config = dict(
    head_dim=128,
    vocab_size=775,
    norm_place='pre',
    norm_eps=1e-06,
    positions='learned',
    tie_word_embeddings=True,
    init='trunc',
    weight_decay=0.14,
    warmup_steps=0,
    schedule='wsd',
    decay_shape='sqrt',
    batch_tokens=32768,
    dataset='wikipedia_en',
)
MLP neurons of a small language model. Each row is named by its layer, matrix (up: input weights; down: output weights) and neuron, and shows model dimensions 0-255. Each number is 500 + 40 x the weight over its row's rms, rounded and kept within 0 to 999. Numbers have three digits each.
After each neuron's rows, "fires on" lists the tokens most often at its 100 highest values on Wikipedia text that the model never trained on; "fires in" lists the words (lower case) most often at its 100 highest values on Wikipedia text that the model never trained on. A number after a token or word is its count.

L5.up925:540447488529515559523482530496399471508522481529469483504516471484453487531484471464534550479467540488479518470579565472497523479486584531525575488519480451462541593529525514553501513495470477546481502502487438597464495500494525450475465456423480466399460547493552455528459530469450501502506455502488575521504502540445490425469498548478573420488508525492434566445460507529503478553467454523523485555495536528511539549458503573454491546520573498508436499474502496493469471549468538515486484500560445523507468549462490522434423468450620513477479527469511545504489514471493465520518520535544488506523515552456473572538455471450476561501517538541483500435494515541477517603463437518434486474478529445456576575524440501462561495533461542489514544526459470537417567544438572
L5.down925:514494472476508494515509490462467498519571492525450545554530515507473522504444508498479525529485527485475543529524554468484462518462480534530442495501508526471517538482444439504517530476527568526496544503441433492443512483597541543521500486423482513436531500515535518507462519450537522474539547474434489511570530536477554410562469540461447445498500482481436555484462475541503446499471458569523536489469466474412526546462431554471603453547516511510469501444496483506508496510475535508469569447565439530487509518518550459407486470441510516491565488518549645485556530414527462496479496483624497452457464424455494515524498447439549563547506519570497501449504536505467474490506439446418450513538558474491514517501545477474493514452504526530455574483483511550550583510439538
fires on: "os" 18, "h" 16, "in" 11, "ure" 9, "ow" 6, "at" 5
fires in: "both" 16, "those" 13, "within" 11, "future" 8, "whose" 5, "how" 5

L6.up331:510551485462521506538514499476507480473567614446527515483506464468546531409510549524508480516540526527454523479533504577600469479513540492526468484527408498492524497480501480512499484516544407477481504499478499496555540510559502430468483491533496523494565527554473512422504489474483518468557464493516425479486497554531538488479521496513476450492507495472550510458455515538527528516523489539412472470527511460500491359491531474469560497468480452503616564519562524493449483513507532464513504563603511506485473467489496487426494510530513459473487431474465531481556517534497508470481432464453439432529524532575444610572456529505545545500485483588505452591539518483481478478534459562489488474520521491411506459440592539465487467511466461540481406427506530554522488502467487
L6.down331:480496492490511442494477471482483549564567475472489433532506488489537503474534513548504535524491559480533452491527500384472559461499445508525608509532515448498561561523507559456491405498563407549531443514537501459464510562500445523515538500420565493528518464413516510483517506424500530521511477562545501532444509532507493457510524489474453532468524516479547531480562477560495533491550458525509564477571436493455528526479566551501424527508454548520498377467477456462514479494586536418504508532556555523433503444510464517512527531535462486494486492489453492462450501516424452533506527451507473468539509465482553532438459512462420494465510442547456521510491551486525528511461477435488534504515514458441550462488522585495477429536509502466519468554540574538527507578479428
fires on: "est" 23, "ost" 19, "orld" 13, "ge" 8
fires in: "most" 16, "world" 12, "large" 7, "important" 6, "festival" 6, "mississippi" 5

L2.up857:530460515485537495451501548485506487485483495555506479538499472493469422469507520418460586460481578532451466514528446514544561488489555521522459522524473473468468414503488445473525518408386483457488519520465397471505446520563526475493472534572510540396519419558477479445527521436450490522447539547531435492472538536544486497490495423540532561475544565549537578492520473445525531492510426491515466443508445474543565563458531450471465479512502552569498497528527489478502519477504430477486512469525472513495455499500499523486504555508492536536567492514576562508455419499506519464538556527541498544452507588548483548428515451501487474453519540537520421481489517502547450537531480554509571408451474490530501496489517555506519483488514538534505438456474491543549520580462479
L2.down857:477556576518526459490511562499461510523503479450466425454561445511490544485543513603487564543493528564541493557469453543457472491503440530494523483501460456487519514500489447434594444513496486559479501541576548512486449450516573473470539494496457425432505460526496456493476374541450490526484475400460472495482534488489509507503534529513539460485499489481470481495468480516522443461535537472456463541542479499537531524562492491603567492503445512523499553523512450525527550469565490475515476460495512551517450513480367521600545536445581464446485551457500504517484514514530492499568532536535512529453440507484491538541526457532456559568523551483480527530445534519410527462504482554445497466421479539500472489492446504504461467487538528447493564546466505456521429478509462
fires on: "ub" 25, "ild" 14, "ist" 11, "om" 8, "el" 7, "id" 7
fires in: "club" 21, "children" 11, "artist" 8, "saint" 5, "hotel" 5, "candidate" 4

L4.up703:508485475471490463532560480483518569462459486470474536457529451491546474546444501547484534375511531509509448511458482534478504523502459458514546456584508465478479496445551505453521492545530479435511551461515501432501519460512508530559554456524572519453449568555579508496509628461522549482511514547589496456569474537490529463455531479494467529441535501452467508432502514497514544461397485532570400489479510480492456524543495448537477501535441487500509473457539556514500424517479461471488512484461525469439504415542507514532491461428473516494562473486576535469580493495422459469612453474539557466496524500452565499500539514484533523477512513438489469497559545505439443498497508541471444490526497454557542523471517540504527492525507526532477543520534450485467448468495613
L4.down703:558540521470519463518515504540446464528404460538451522451605595538512467578450408531514500507499487494507551520504527443500497466479507496408535492594451445569493549506500524459535516491513523466549519409552551438483532541542490436529540501532559477466417516482521496504459497523547561493474459528476529503511516560499607549551494444459497477485523513562492511516468548446492534540501484558549443438525488474469504507514481472521463490504427539447490496425539468457450517523495366445557498494495506443406453467481498433534558472465467506494507503503506458505509515478488496505505595482424431496497475455583528544503495469493530563495495529533510528518512549479470486543449494576423453506500469544431505531450465501514547550444509542518501503476525528536517551480480525
fires on: "ate" 39, "ub" 29, "any" 8, "ing" 6, "ic" 5, "er" 4
fires in: "state" 37, "club" 25, "company" 8, "republic" 5, "order" 4

L4.up204:495485528555539504428550480523448517544490539512504605506516471529406492547521573522498497475489449456491523566533537571534493415511530489511502515482544466471531533557504493511509465491547484493404527488522505432512540539515496463543536475523464477461524475482397496466507472516487569483514500516501490472497500470486489457523503526476530490535500502529457513525484485544425542519557456475444489507499416565464515511544527533584525459498547543451514485515475485495415548410556476490375526624472533496436492449540520518454403440538509478470580511514531478482514519613478529479410482555482446575507466480534481526446557483516456571524501481540488492531480441512463572458483467518453582491425530487467535488524469528478528470517478516513503496558518509506402498457518444
L4.down204:524526483516478504440473433513500495554501500494480485393521500439496485570515619498543542433498536517461497502504528449473491518489514500491533452474518424490385474472541477584494592478484460497588512474473463531533535513498518480542481509498506478498519472546524499534449482473517581455518503504527503534486505467484526470450560491497496428534530457491528473539547533404495487480542514505438462526468495441471444496501521547410539500573560457551586480468480502446509475480476560397542476508525538473523524454523522439478530489452401566487599526467511556513457448471522484475497510507485564519499519504517477515542499454519490507483451457486525457482513582550478546479499514524440533582473514483521447492471544432551571590475526529521470424502470541543410511589473554
fires on: "a" 20, "ater" 17, "cc" 15, "os" 12, "oc" 11, "as" 7
fires in: "area" 20, "later" 16, "those" 9, "located" 5

L4.up152:502566581455458528458536452489482519561538485465541508497550521468524453522474493417513464500527471454480505506499482479500525502456447455548488558544507544498552534571480531541481447505480497475513499511563547536500462486515431515417518507550559501404492498360507499531434541454519379475538476451478434477458455478531508491453549487590440581421497498564457547490508484507463545504458465484461530554501498487531477569482521464521542470451491501541538498458482502438461528507529559514496531494526587479408549475562472501470463524481521566478467529472523466478544457450501501486546432475507494491493485442495453456425515546471445556471438505514523500513500545491531589514543527454512611529522575522537516563542465476421498529494546502466468495532566471501545477529474492
L4.down152:522519483526476532468523470529519537499380522541525444498592516485531494553555461489499517466562481563433476508542508543440413505487438413444540480451512414446544519503450443469538486463497499426467530404486524532580592510595544523471511532530503555481481545504573474520497531504472537569413522496529552458470497514546496478511522464513416462489479508506600459501467531544544542495548524499481477483413517487548544548455560438495534481481523464584480494455517515544489441503525488458473569494482429466484505415510522462503530424520485461532540536473465499528508470418484477462522450543500524535495530510516462492592518488513539483485477528436487472475428584476546504477524515551546529502538465439520506495579484511537482479539496532525508450470534448488461544522505485
fires on: "ct" 57, "ater" 17, "ic" 6, "im" 5, "id" 5, "it" 4
fires in: "act" 17, "water" 13, "activities" 9, "active" 7, "connecticut" 5

L6.up887:508524541465485506504547491509532494483490514489547505500552480488455549493565419498522494468600506548477511533422527554509502464542492457480503543471555490506477529495508427468593464517544545444571484468478599480567450509487526509455433491523447455431494472517525486473399490478471533604513512519432483474582473514490507520534517497449522513577498516512503530503543420555544469457516469517546535508452442530496471586418525530524501387492504555562478456456478530511478446503508492443530518511471503547444469481470549443520463486462481470529612550439464459493485455537527418489501506576518517532508493497532476527490475523458493485501446476486521430498505497461474503514540454445458512434554517547481476491500551520541539457442520492652508551521590466494497481524490468
L6.down887:519488512572498433493538532557586517519514538516503470549414482518526496501532484492476520506520429533542460542468522555535464536486549459481532523519434501508423496469550495436544475521481523511441494413489522539532500594526575492531474507506502536557475476470543512478449395474513565452483485492507449493554503469491541524445537472480544468553473496497553437450515517477503522557455521453481529535465511496414485493571517513476547383477478498431496592523527552502563516453476443437578532463527493569542495469533531490523401481530512491471533460472425430458567356515481486490511515495457513461486508435477474456516567475497502538463465589456507546536459512492480541494486528525489515437437506502496568482534536551514505457488514469535505469545442518581508494446524507
fires on: "ilm" 30, "ies" 27, "od" 15, "el" 6, "art" 5, "ct" 5
fires in: "series" 27, "film" 25, "episode" 9, "episodes" 6, "label" 4

L4.up856:525519521516498524506441531499546553459492460464503547530420491522453456498502478471529568529545506523525518432490530558485543456510467528570539510472447439483441592512497472480473525507534449470505476469501468479528537506552543462470558462506483391560475499555445459462459460436513515533489628499483460505455524522436499489469450519492508480500458517487535456504430437530556527522404412520496502527469570530445498546432536532533494537520558546561564471529505493559518533526447421410522584486535448502448506513474532544451499575414515504501424526452448522528475475554471539518539511442491493509508487458480557428442567551501475502488490568458507491501463513491517521490450502515397493465567496553501514505541476519522580531494566508464493504473494501538532490499407525
L4.down856:574501527481472472487559502484476545492490538472454507541548512423505509440573513470504553614522413437560550499460547568493455522477546536491518576477512507479461526519516523428540467498569567450531499455510519519423475513562433547526518505478559484455470561573516502495470491489513549468534489483430483491447516534518528526425504421426460460498466490466547436512525474483563463499512482500458507498461499523527495504495488514457433472493532478542479546472553542434463496494510487546465439484574487545514469463484498517574485492510594437493485454527521519522555476478477503489510544479503409530502497448549470431429536465492478405453415457474514516507517548433499448529499486559486621556445542557498460483490560500508445474473491511509541471529522572539508498509590528
fires on: "us" 16, "ver" 16, "is" 13, "t" 10, "act" 10, "ment" 6
fires in: "however" 16, "this" 12, "t" 10, "factory" 5, "lanthus" 5, "status" 5